MLP neurons of a small language model. Each row is named by its layer, matrix (down: output weights) and neuron, and shows model dimensions 208-335. Each number is 50 + 15 x the weight over its row's rms, rounded and kept within 0 to 99. A neuron's up and down rows have the sign that makes its largest values positive.
A block is one neuron, or neurons of one layer that tend to fire together. After each block is what it responds to, as a language model described it from the Wikipedia text at the highest values.

L3.down330:43 52 28 28 38 61 77 44 34 42 49 37 29 39 67 42 59 62 59 42 62 84 18 37 43 69 53 32 36 79 41 29 25 50 66 46 41 74 34 57 55 58 29 39 42 37 86 31 74 41 39 61 61 41 34 46 38 46 32 34 47 84 53 34 67 60 64 37 38 65 49 56 49 48 62 55 33 53 37 67 26 69 46 48 59 61 47 52 61 56 72 55 40 41 37 28 54 30 79 20 73 34 48 42 37 58 69 48 36 49 63 47 29 38 31 47 43 64 44 63 54 41 46 73 70 75 57 37
L3.down613:82 49 64 33 28 60 61 70 44 62 28 30 62 19 88 26 64 72 46 47 44 45 47 42 30 31 47 26 38 55 42 33 33 52 36 31 36 49 68 46 30 55 43 42 49 50 48 41 36 99 54 49 42 50 41 42 30 50 40 36 42 59 32 34 52 59 48 72 44 36 07 58 43 59 54 23 32 79 43 29 59 61 73 48 47 32 50 45 61 50 45 55 35 47 71 61 36 61 78 38 33 25 82 54 50 34 35 37 47 26 28 43 43 51 54 50 50 65 54 62 44 26 60 45 70 45 40 17
L3.down625:45 55 49 41 47 68 57 35 30 26 42 50 64 72 65 35 43 52 36 29 49 58 39 36 27 46 39 47 53 47 76 57 67 61 44 58 25 21 53 40 46 65 73 67 67 44 35 52 21 95 44 70 51 53 82 60 36 36 64 59 65 43 41 34 76 43 42 69 67 51 49 66 70 55 43 35 37 52 62 46 45 05 37 36 36 41 71 34 46 38 79 70 41 41 87 73 54 33 60 63 59 54 56 45 60 66 40 47 49 61 44 70 78 45 40 52 64 57 65 33 44 51 60 75 31 65 46 41
L3.down705:39 34 37 46 61 62 70 47 54 33 41 42 58 40 22 52 50 22 57 50 84 53 61 48 49 46 27 68 14 35 56 42 33 65 52 53 60 36 61 47 56 70 35 27 53 49 53 36 49 76 60 55 26 43 44 37 51 59 41 53 59 34 54 72 33 46 72 75 43 37 51 54 61 69 27 68 66 61 55 42 41 53 64 54 53 39 40 73 50 21 34 52 51 50 72 48 52 67 50 43 46 47 46 72 26 32 74 37 41 49 58 18 63 60 29 34 52 30 63 62 23 67 24 81 54 62 42 39
L3.down708:32 39 65 33 50 72 48 27 56 33 61 65 37 62 69 31 56 60 50 50 49 69 51 45 44 34 68 46 38 59 50 28 46 60 49 53 60 42 67 53 58 47 51 57 78 55 74 46 59 06 47 50 41 64 71 43 41 47 57 41 45 36 50 44 71 49 42 39 63 54 50 54 43 60 45 49 50 40 54 51 67 37 54 70 37 73 21 48 37 55 43 59 54 39 43 39 60 46 50 56 70 49 57 37 37 77 34 51 76 32 39 63 50 53 73 48 22 47 55 57 50 70 64 60 21 53 33 65
L3.down737:38 64 15 47 53 58 63 72 35 74 40 57 46 52 50 56 03 73 61 43 37 57 55 36 62 57 48 50 35 60 66 62 38 63 35 52 35 50 53 57 63 32 61 60 42 39 56 56 60 99 40 63 55 80 70 67 63 49 84 61 65 42 56 80 43 50 49 20 33 46 46 51 53 43 66 57 48 63 43 41 69 53 40 66 23 54 37 21 48 45 29 58 65 39 18 40 27 47 50 48 57 57 56 25 56 77 42 36 74 18 31 52 55 40 46 43 41 39 55 65 54 46 26 43 35 45 64 43
L3.down942:40 32 38 46 42 63 40 59 79 39 49 55 48 65 40 78 54 44 37 44 26 55 38 44 15 38 45 68 65 60 57 50 30 38 65 56 48 72 43 63 40 33 48 39 62 32 93 57 38 54 63 36 46 20 35 84 50 42 57 34 69 50 42 68 45 66 53 65 30 46 47 65 21 53 62 64 36 39 48 43 58 63 42 55 37 44 52 65 69 63 56 27 78 57 48 72 70 61 47 38 63 52 36 32 48 53 55 65 33 75 69 30 55 67 37 52 50 40 45 67 53 52 24 40 35 32 83 56
L3.down948:66 63 55 44 38 59 34 52 40 75 30 57 55 38 50 24 24 59 54 78 83 39 39 29 33 31 34 22 43 60 42 79 40 55 37 51 62 53 56 55 66 43 73 75 24 37 27 66 40 96 28 62 56 63 56 58 53 45 53 24 54 44 34 41 32 38 45 55 47 41 39 51 77 75 48 34 35 65 40 63 57 58 45 49 31 42 28 57 48 58 32 59 36 31 73 67 72 28 60 53 32 36 53 61 42 39 78 59 48 51 24 38 56 54 51 41 74 82 30 58 71 49 31 53 59 51 30 39
L3.down1142:52 70 54 57 28 19 65 48 62 65 36 57 00 47 77 63 10 30 64 44 49 74 80 27 54 62 39 53 70 39 44 55 34 35 47 39 69 59 24 48 65 62 64 57 47 63 35 79 64 65 48 42 32 49 36 47 49 89 48 47 51 39 23 52 46 66 48 66 28 54 49 59 56 04 41 55 10 61 37 74 51 55 65 57 50 69 45 63 52 62 44 53 54 69 36 31 53 65 11 61 49 56 63 55 62 37 44 57 39 30 79 52 58 54 62 40 67 25 45 50 68 47 31 23 05 51 55 37
L3.down1321:49 43 62 57 72 49 41 62 53 54 43 53 40 36 43 22 38 48 59 70 33 22 31 55 80 53 54 39 41 62 53 34 65 42 39 59 19 82 73 35 54 45 34 49 75 47 54 38 53 51 57 06 42 27 60 50 68 49 62 47 59 63 61 40 47 42 62 47 41 52 66 45 21 35 22 47 63 67 61 36 53 48 50 22 39 45 64 41 70 55 46 34 72 47 33 61 28 41 74 44 50 53 28 34 62 63 25 63 61 29 31 40 59 61 77 45 56 34 51 82 23 47 73 59 37 39 65 64
L3.down1456:42 34 61 44 36 56 61 41 56 62 30 46 39 35 65 34 51 45 58 40 38 29 55 65 76 40 56 44 53 58 27 51 45 49 80 67 51 61 16 66 45 58 50 55 34 61 79 52 54 55 50 54 54 62 21 64 65 59 65 54 61 35 61 68 70 59 47 49 36 57 43 26 30 50 70 68 66 29 59 49 27 44 61 63 71 70 47 43 58 54 34 45 62 43 48 53 67 43 42 50 36 21 53 49 46 63 61 40 67 44 47 17 17 38 07 61 30 35 40 60 26 51 27 41 52 35 47 33
L3.down1500:77 57 40 43 53 31 51 50 47 69 41 34 74 55 52 43 65 51 47 44 32 64 23 32 56 54 53 54 45 63 44 64 51 46 46 50 20 59 53 42 41 45 60 58 19 55 75 43 45 72 49 29 32 38 63 45 22 72 45 36 60 50 42 77 34 53 56 42 48 51 32 54 35 69 48 51 34 55 42 68 42 54 41 59 51 56 37 62 62 61 66 66 53 40 86 68 31 41 40 48 50 47 71 39 54 68 48 44 51 37 19 57 88 23 26 56 61 65 60 57 38 51 54 55 86 70 39 60
L3.down1520:62 42 47 37 50 60 67 44 66 50 50 50 44 63 15 45 24 38 33 84 57 35 35 49 45 47 48 74 87 54 46 47 53 43 53 63 85 44 46 28 22 49 49 52 46 59 79 76 54 45 37 56 33 67 71 37 70 57 35 60 29 38 78 51 42 45 68 69 58 66 28 30 70 68 36 43 51 55 56 61 62 35 57 42 45 42 33 44 30 58 50 32 38 26 15 61 53 55 30 41 42 30 85 33 63 33 66 38 36 53 41 62 79 81 77 55 68 35 68 48 62 48 55 36 24 27 49 55
L3.down1655:18 29 28 47 61 37 61 41 62 51 55 60 51 57 32 45 41 25 40 62 47 71 40 56 61 42 43 34 62 37 54 42 45 62 76 66 47 75 18 45 34 33 67 43 56 36 76 63 49 81 33 50 47 53 48 54 47 69 48 49 46 45 49 45 67 63 63 55 56 60 53 33 54 47 57 35 25 54 24 54 28 66 42 40 41 32 55 61 31 38 56 62 43 54 62 27 61 42 32 85 48 54 49 67 65 56 80 63 65 47 57 44 53 45 53 49 36 71 62 19 40 75 40 65 22 59 40 54
L3.down1673:51 45 49 64 41 30 64 95 27 76 55 61 38 45 46 62 39 44 48 51 33 52 55 56 32 52 31 63 66 30 43 32 42 49 66 59 40 30 54 31 50 39 37 37 53 52 53 47 57 26 53 28 42 44 60 57 59 69 40 61 47 45 38 49 49 28 26 80 41 32 36 34 27 53 59 63 66 31 63 47 39 49 65 48 51 68 60 47 41 15 45 25 65 54 27 64 00 76 60 51 51 66 58 27 71 43 24 49 52 48 51 47 52 46 57 68 72 57 51 73 67 28 54 34 63 79 67 63
L3.down1897:60 45 60 58 31 59 47 43 51 45 52 64 64 27 49 66 31 36 75 46 44 45 57 55 24 76 45 37 77 30 56 54 45 46 19 29 50 57 80 22 27 44 42 40 62 32 68 67 64 12 61 63 70 55 34 30 58 42 26 28 29 51 67 38 72 47 54 54 76 65 35 67 35 53 48 51 12 63 65 52 42 67 35 44 39 61 31 81 46 62 50 29 53 73 76 53 50 65 27 38 33 37 56 51 54 12 73 46 46 48 48 52 35 41 45 65 53 77 32 72 58 43 23 70 40 73 54 38
Description: Apostrophes in contractions and possessives (didn't, we'll, Donne's), the hyphen in Arabic al- names (al-Shabaab), and a leading digit 1 in years and numbers.

L4.down1736:81 32 50 48 74 66 46 39 57 51 55 60 49 28 81 21 33 42 77 49 40 48 50 28 41 51 43 49 72 61 48 44 46 43 70 39 34 26 62 34 42 70 34 46 44 34 75 51 34 50 73 49 42 43 46 68 61 44 49 37 58 77 54 32 50 74 43 28 46 82 62 31 67 23 55 48 29 30 64 37 56 61 30 61 28 38 48 54 47 28 28 50 52 54 74 60 58 45 60 55 46 36 49 40 76 35 47 63 39 58 46 49 44 40 16 72 57 61 40 42 52 62 78 45 20 77 40 14
Description: Hyphens, apostrophes and first letters right after a short particle or prefix in names and compounds, as in al-Shabaab, l'Enfant, de Jong, re-elected.

L2.down764:35 27 62 45 37 56 54 53 48 57 33 47 48 54 50 48 31 45 32 51 58 32 64 46 43 33 43 53 52 52 46 60 51 61 31 58 42 73 47 56 39 50 32 57 36 50 33 70 63 00 40 46 46 49 36 39 43 32 50 53 45 37 55 66 60 52 49 35 36 59 51 33 52 52 68 68 47 52 45 42 41 46 60 26 73 32 51 27 58 66 40 30 55 62 42 57 66 29 60 50 36 32 51 39 91 34 52 49 39 64 47 36 50 60 52 52 78 47 79 34 41 46 47 50 73 34 51 55
L2.down1073:38 49 52 46 52 43 19 51 46 60 53 53 54 29 59 47 54 72 72 35 36 48 41 39 50 48 12 42 67 51 45 53 46 39 60 38 48 35 59 68 55 66 67 53 48 62 61 49 32 54 57 76 42 80 67 42 67 64 60 53 57 56 50 63 61 69 48 35 60 40 42 47 59 73 54 48 60 43 48 07 50 67 25 41 40 43 73 69 53 62 33 58 56 49 54 54 52 61 48 73 59 47 25 20 62 92 51 49 37 63 75 74 37 33 68 69 10 52 24 08 42 66 28 63 27 67 74 49
L2.down1652:88 36 55 51 60 61 53 81 57 46 69 48 59 39 73 65 47 61 47 65 55 49 46 46 49 48 49 63 60 37 41 81 75 81 52 39 44 52 45 54 39 47 39 67 47 28 43 46 61 77 43 52 34 61 58 77 66 16 50 21 36 28 53 37 45 50 70 58 19 45 72 26 10 37 64 50 44 59 43 56 61 47 69 64 65 38 47 71 41 42 68 34 66 46 80 67 43 44 42 53 53 50 34 43 50 38 76 62 44 73 56 46 53 13 58 75 38 58 51 61 56 36 71 62 68 61 56 23
L2.down2120:54 71 43 41 45 47 71 67 28 44 46 32 85 53 47 51 39 46 41 56 34 54 69 38 53 54 34 37 37 54 35 57 55 41 45 42 65 66 56 62 69 54 41 31 35 56 69 75 59 99 77 43 18 99 46 60 54 36 66 37 19 42 16 55 80 56 59 37 52 52 56 62 48 42 57 52 40 64 51 27 36 41 61 71 40 55 57 55 46 63 55 39 55 63 40 58 51 32 47 41 34 39 47 29 48 58 54 47 33 68 61 68 53 55 36 39 55 50 53 67 66 41 54 38 80 39 49 57
Description: Hyphens linking two parts of a compound word, such as Arabic al-, co-, and self-; also equals signs in formulas and thousands commas.

L2.down208:44 48 50 51 42 62 38 42 31 42 40 40 37 45 54 40 34 39 73 22 39 73 61 57 25 36 53 27 48 67 57 56 23 54 44 35 50 54 57 43 80 18 60 47 09 44 60 64 58 98 63 56 71 38 74 65 50 66 83 27 79 63 58 57 44 72 52 60 68 35 66 51 53 55 67 51 44 62 55 48 42 53 66 61 59 24 40 34 33 43 66 72 41 37 28 66 62 41 69 62 35 50 37 63 19 36 53 54 52 31 53 53 56 54 60 38 42 42 67 62 30 63 51 48 54 30 31 51
L2.down1142:55 31 62 22 45 62 62 71 40 47 36 55 66 35 62 59 34 48 41 33 66 75 39 56 65 63 66 62 38 58 45 57 62 60 41 44 37 32 70 74 56 35 48 48 37 52 50 69 73 48 49 52 69 39 77 41 49 58 33 62 42 69 41 17 57 35 59 68 24 71 76 72 62 60 50 43 42 39 57 59 11 45 36 34 44 37 46 49 54 39 69 52 33 69 29 25 54 41 53 53 43 59 73 28 25 36 37 72 14 43 81 70 66 35 48 37 47 69 33 51 13 61 59 63 28 63 51 32
L2.down1572:59 47 39 58 25 62 42 62 44 55 68 64 42 44 65 39 35 36 47 41 31 51 30 22 36 40 48 44 44 69 49 36 78 51 42 69 40 58 44 64 34 61 43 29 70 34 48 71 26 92 74 42 65 42 44 45 71 63 63 57 58 56 49 41 60 43 38 38 51 49 40 53 46 65 61 45 62 57 49 58 56 68 73 71 36 54 48 41 73 60 48 50 40 26 52 60 57 71 46 14 64 52 50 60 28 56 25 61 40 51 57 74 43 57 64 84 36 54 48 36 55 55 18 41 43 18 60 53
L2.down1963:75 50 46 52 59 64 60 34 54 50 57 75 57 38 56 41 35 74 48 48 39 41 48 37 52 62 36 48 49 44 33 57 70 46 60 47 47 45 28 40 54 56 78 47 87 73 65 54 64 74 74 28 50 43 63 54 59 54 40 48 19 47 48 62 39 46 58 50 51 16 45 17 69 54 45 41 92 53 71 68 35 44 40 52 61 63 42 67 52 47 49 54 37 57 53 51 51 48 42 58 60 42 39 31 47 57 76 76 44 52 63 66 42 35 50 53 51 53 67 31 75 40 20 46 44 45 52 69
Description: Tokens that fill in where or when in encyclopedic openings: "located" after "is a … site/station", "County" in place chains, and digits inside birth or event years (1984, 1994).

L4.down1395:46 67 39 35 49 77 57 53 58 42 40 50 50 41 52 46 63 73 45 61 70 54 20 38 49 48 53 45 47 74 77 40 62 54 73 32 46 43 37 69 58 53 17 60 40 37 37 46 66 72 65 53 49 56 38 45 59 74 42 62 52 49 55 68 57 61 57 26 24 51 21 48 49 55 12 61 54 58 78 76 53 53 61 74 41 35 36 65 46 29 32 46 60 48 72 34 66 38 49 26 68 39 52 48 65 28 26 51 32 65 51 79 38 22 76 33 55 49 37 34 57 74 40 70 48 39 42 54
Description: Tokens inside numbers and connective words in data-dense reference text, such as middle digits of years, census household sentences, tables, infobox lines like "Village in".

L3.down506:56 53 54 50 61 21 33 71 59 49 46 24 47 56 09 42 66 59 37 54 48 61 60 54 64 34 62 48 27 61 47 33 33 43 61 69 32 43 25 31 74 41 36 41 47 29 48 68 45 65 44 47 61 32 55 25 22 64 81 67 59 64 43 49 57 43 43 44 33 43 44 67 36 36 28 39 63 48 35 61 41 58 33 20 39 60 50 71 31 47 50 58 49 77 36 49 59 45 78 72 45 74 44 68 58 77 40 33 31 24 41 35 47 33 57 45 45 53 42 58 22 78 60 64 40 76 65 53
L3.down520:49 55 34 40 72 34 62 49 52 52 64 21 29 30 57 53 21 69 30 41 66 33 36 61 70 72 32 34 59 72 71 58 53 71 48 46 66 60 45 70 50 61 54 55 51 46 48 30 42 52 42 61 38 32 36 76 39 38 39 36 56 53 73 44 37 60 78 60 65 40 43 47 57 71 20 49 74 50 83 30 50 70 60 62 47 55 44 44 66 53 68 35 60 71 30 57 70 55 26 87 75 71 54 59 44 30 38 43 50 06 30 10 67 50 52 41 59 50 67 63 63 53 66 54 40 51 26 20
L3.down568:84 47 49 54 35 50 30 49 21 41 57 53 67 58 71 56 35 70 73 61 41 54 52 34 35 65 43 29 39 46 58 51 39 16 67 45 45 23 74 54 38 34 63 23 61 68 68 66 34 39 29 37 48 78 58 42 27 67 50 37 10 19 62 52 38 73 51 52 61 65 81 73 56 48 36 57 49 48 39 42 44 57 37 61 65 32 58 74 67 24 30 53 50 71 34 15 53 70 44 28 42 42 44 38 44 20 70 42 43 82 48 88 43 65 46 68 41 45 43 53 59 55 25 37 41 37 59 47
L3.down582:43 39 53 24 33 46 39 63 69 23 56 62 57 69 53 51 40 59 43 37 51 30 45 39 41 55 46 44 49 49 77 76 39 49 40 75 71 48 57 74 21 49 59 40 38 61 69 44 60 56 47 78 26 34 34 32 53 50 64 61 17 42 58 48 54 47 28 31 49 31 30 46 37 17 54 45 21 46 65 59 44 62 67 89 63 55 38 32 47 78 50 55 65 62 27 66 45 74 40 41 44 55 62 54 87 49 49 50 70 68 53 40 63 39 45 48 35 79 64 41 34 76 32 63 42 39 73 62
L3.down674:34 25 15 72 55 72 60 74 33 45 55 32 59 49 46 34 66 45 36 78 53 72 38 55 12 37 39 47 22 35 39 36 20 49 52 42 59 27 65 37 60 63 02 65 49 44 72 49 51 39 71 60 27 33 51 19 41 44 73 82 54 44 47 49 41 51 64 54 53 71 56 43 67 82 59 29 38 49 43 79 58 38 68 26 46 37 41 68 32 45 39 65 40 59 62 58 12 49 33 43 87 52 35 72 74 46 10 30 29 61 63 48 47 58 40 50 52 47 44 62 65 74 67 47 59 53 36 29
L3.down689:46 38 07 42 48 51 61 51 43 50 42 40 48 44 43 45 67 08 44 76 49 43 72 36 65 69 51 53 44 54 47 44 23 33 42 26 46 36 60 38 49 46 54 43 44 55 66 55 40 71 73 47 40 11 54 43 58 76 62 60 50 44 60 50 44 56 25 59 62 39 30 65 34 61 63 44 43 30 54 53 47 44 52 70 45 39 66 55 54 41 53 26 46 26 57 43 62 52 49 41 64 46 45 62 45 50 37 48 30 68 43 42 45 45 39 37 36 26 40 46 50 28 26 57 66 57 26 39
L3.down735:53 52 57 32 55 42 31 55 58 35 45 39 47 57 42 59 92 52 23 67 31 64 42 12 33 54 59 69 81 55 61 66 56 55 24 31 27 28 29 36 59 28 19 57 48 48 40 32 54 00 28 51 54 48 35 54 58 48 45 61 61 39 62 23 54 55 37 46 31 57 68 28 37 53 66 71 25 84 61 63 62 43 71 49 65 51 71 47 81 60 60 35 64 64 52 66 75 15 57 29 56 44 61 43 41 15 24 39 68 30 30 60 33 45 64 69 42 50 80 73 30 36 57 58 58 71 61 57
L3.down757:33 39 21 36 46 59 47 58 84 39 75 75 43 68 40 33 72 82 76 77 72 56 61 59 25 46 46 71 43 50 47 64 52 11 46 51 73 65 53 55 43 49 43 54 37 54 43 50 43 29 68 46 57 46 61 25 42 63 66 50 58 51 46 36 29 45 24 22 46 61 55 45 40 45 36 55 54 52 33 52 81 33 54 26 67 36 52 65 33 35 41 65 38 47 31 33 67 57 13 54 39 54 58 53 58 47 60 34 69 47 79 60 62 54 48 30 33 41 55 53 72 54 29 42 44 44 52 50
L3.down871:55 68 66 68 43 21 69 42 47 37 44 47 48 55 61 55 36 76 55 52 31 53 25 24 45 45 51 48 55 51 57 47 54 51 50 54 43 23 59 24 53 43 48 67 67 43 63 61 33 51 43 33 62 54 54 28 49 54 55 69 56 63 57 26 61 37 92 36 63 39 21 47 65 26 61 24 44 66 53 49 40 59 43 42 69 41 39 44 76 63 41 55 61 52 46 28 49 54 41 49 50 51 20 46 70 43 74 43 58 58 67 59 47 22 57 56 55 81 62 50 54 36 52 36 52 71 48 66
L3.down1178:14 45 62 63 36 26 26 62 42 40 35 81 42 46 35 50 51 45 74 62 51 52 55 42 61 34 38 30 52 58 52 41 61 37 58 71 68 72 80 38 41 69 58 75 81 65 56 50 50 33 44 62 67 67 46 54 39 34 53 51 80 35 48 58 50 63 70 49 45 48 51 54 48 21 62 47 38 52 63 71 45 58 72 56 50 62 34 48 40 53 23 78 60 47 41 34 49 44 65 70 64 27 49 53 60 45 60 72 52 54 74 54 57 60 61 56 69 56 39 17 49 43 64 29 53 54 48 61
L3.down1270:24 62 28 46 51 36 59 38 51 68 51 59 42 38 48 45 28 52 51 36 41 49 28 45 21 49 21 27 41 43 55 22 70 57 41 69 77 61 37 16 67 47 56 14 59 62 72 50 36 37 68 57 42 67 49 35 24 36 62 64 64 53 53 76 52 71 66 36 34 49 70 57 49 80 59 47 52 59 39 70 71 48 75 57 57 70 53 25 39 36 72 38 43 16 52 28 81 63 42 60 42 48 28 89 53 68 31 41 49 49 42 49 50 39 49 33 45 52 35 50 43 54 61 47 42 36 59 38
L3.down1516:50 78 54 45 56 44 49 61 42 57 56 45 38 24 63 31 39 66 57 55 66 55 42 63 59 46 34 56 51 40 59 39 70 30 39 22 52 57 66 23 60 48 55 63 45 45 37 37 71 70 49 45 44 40 66 59 59 47 33 61 67 65 38 44 58 62 55 52 50 66 77 58 69 45 26 25 53 53 36 48 67 29 49 23 31 45 43 53 43 23 69 49 37 51 32 55 42 52 27 66 49 40 66 49 48 66 53 35 65 31 50 78 46 52 52 54 66 25 53 30 54 47 61 36 35 63 23 47
L3.down1566:54 36 68 46 63 62 64 63 35 36 51 33 59 37 42 29 78 25 54 26 63 67 57 60 35 55 66 46 36 65 31 47 58 33 52 53 40 56 45 67 41 68 38 40 24 48 33 23 50 49 52 64 41 38 83 42 60 74 31 48 44 47 67 46 52 60 31 72 53 00 55 60 55 49 44 39 67 69 61 69 49 36 25 34 17 43 50 59 67 43 56 59 37 57 48 56 36 28 37 46 35 48 61 30 31 46 34 47 44 49 22 74 52 63 45 45 56 62 44 65 72 60 37 42 65 44 44 73
L3.down1715:46 37 68 79 33 68 40 34 66 71 35 63 36 29 55 46 39 52 60 85 61 47 58 41 23 35 32 59 76 23 27 49 38 70 60 52 07 25 60 57 78 20 20 50 45 70 75 67 67 44 41 67 59 57 36 38 71 53 42 42 61 20 93 54 45 67 71 44 64 36 56 50 21 49 39 46 46 26 48 61 36 59 31 61 48 64 39 39 38 53 47 50 50 62 47 46 52 38 57 30 58 37 50 46 51 48 49 62 55 63 51 35 23 63 52 54 45 39 55 39 51 68 57 72 40 32 41 58
L3.down2015:60 56 29 45 59 80 56 25 38 49 53 59 51 33 51 69 40 36 32 58 67 68 28 64 45 51 48 35 48 47 58 44 53 49 49 61 25 42 27 69 68 35 43 36 28 83 38 40 69 60 58 37 72 30 33 46 39 46 29 53 59 70 41 57 59 42 51 53 41 38 44 57 44 38 44 18 35 55 53 43 66 56 41 28 47 30 39 42 41 43 50 99 42 65 27 26 28 72 56 66 54 53 54 73 62 36 31 58 63 64 52 28 35 38 33 64 48 48 62 49 59 75 48 54 21 60 31 55
L3.down2122:38 61 65 34 49 59 35 38 47 32 57 33 65 29 56 82 54 48 28 72 62 32 62 59 73 50 62 64 29 52 48 55 69 35 57 59 60 46 30 93 49 74 58 35 50 72 75 42 29 40 48 58 64 90 57 68 22 31 60 53 47 40 59 49 60 53 41 56 59 96 38 73 48 28 67 14 35 56 33 31 71 42 33 35 47 42 59 36 46 29 25 42 55 54 46 24 50 53 51 51 56 65 59 44 65 63 46 50 78 40 52 60 64 43 58 56 59 66 61 66 68 56 55 38 44 81 46 21
Description: Tokens that are nearly forced by context: stock phrases in census and stub articles (For every, The racial, a village in), digits in tables, and mid-word pieces (F-ri, subob-so-lete).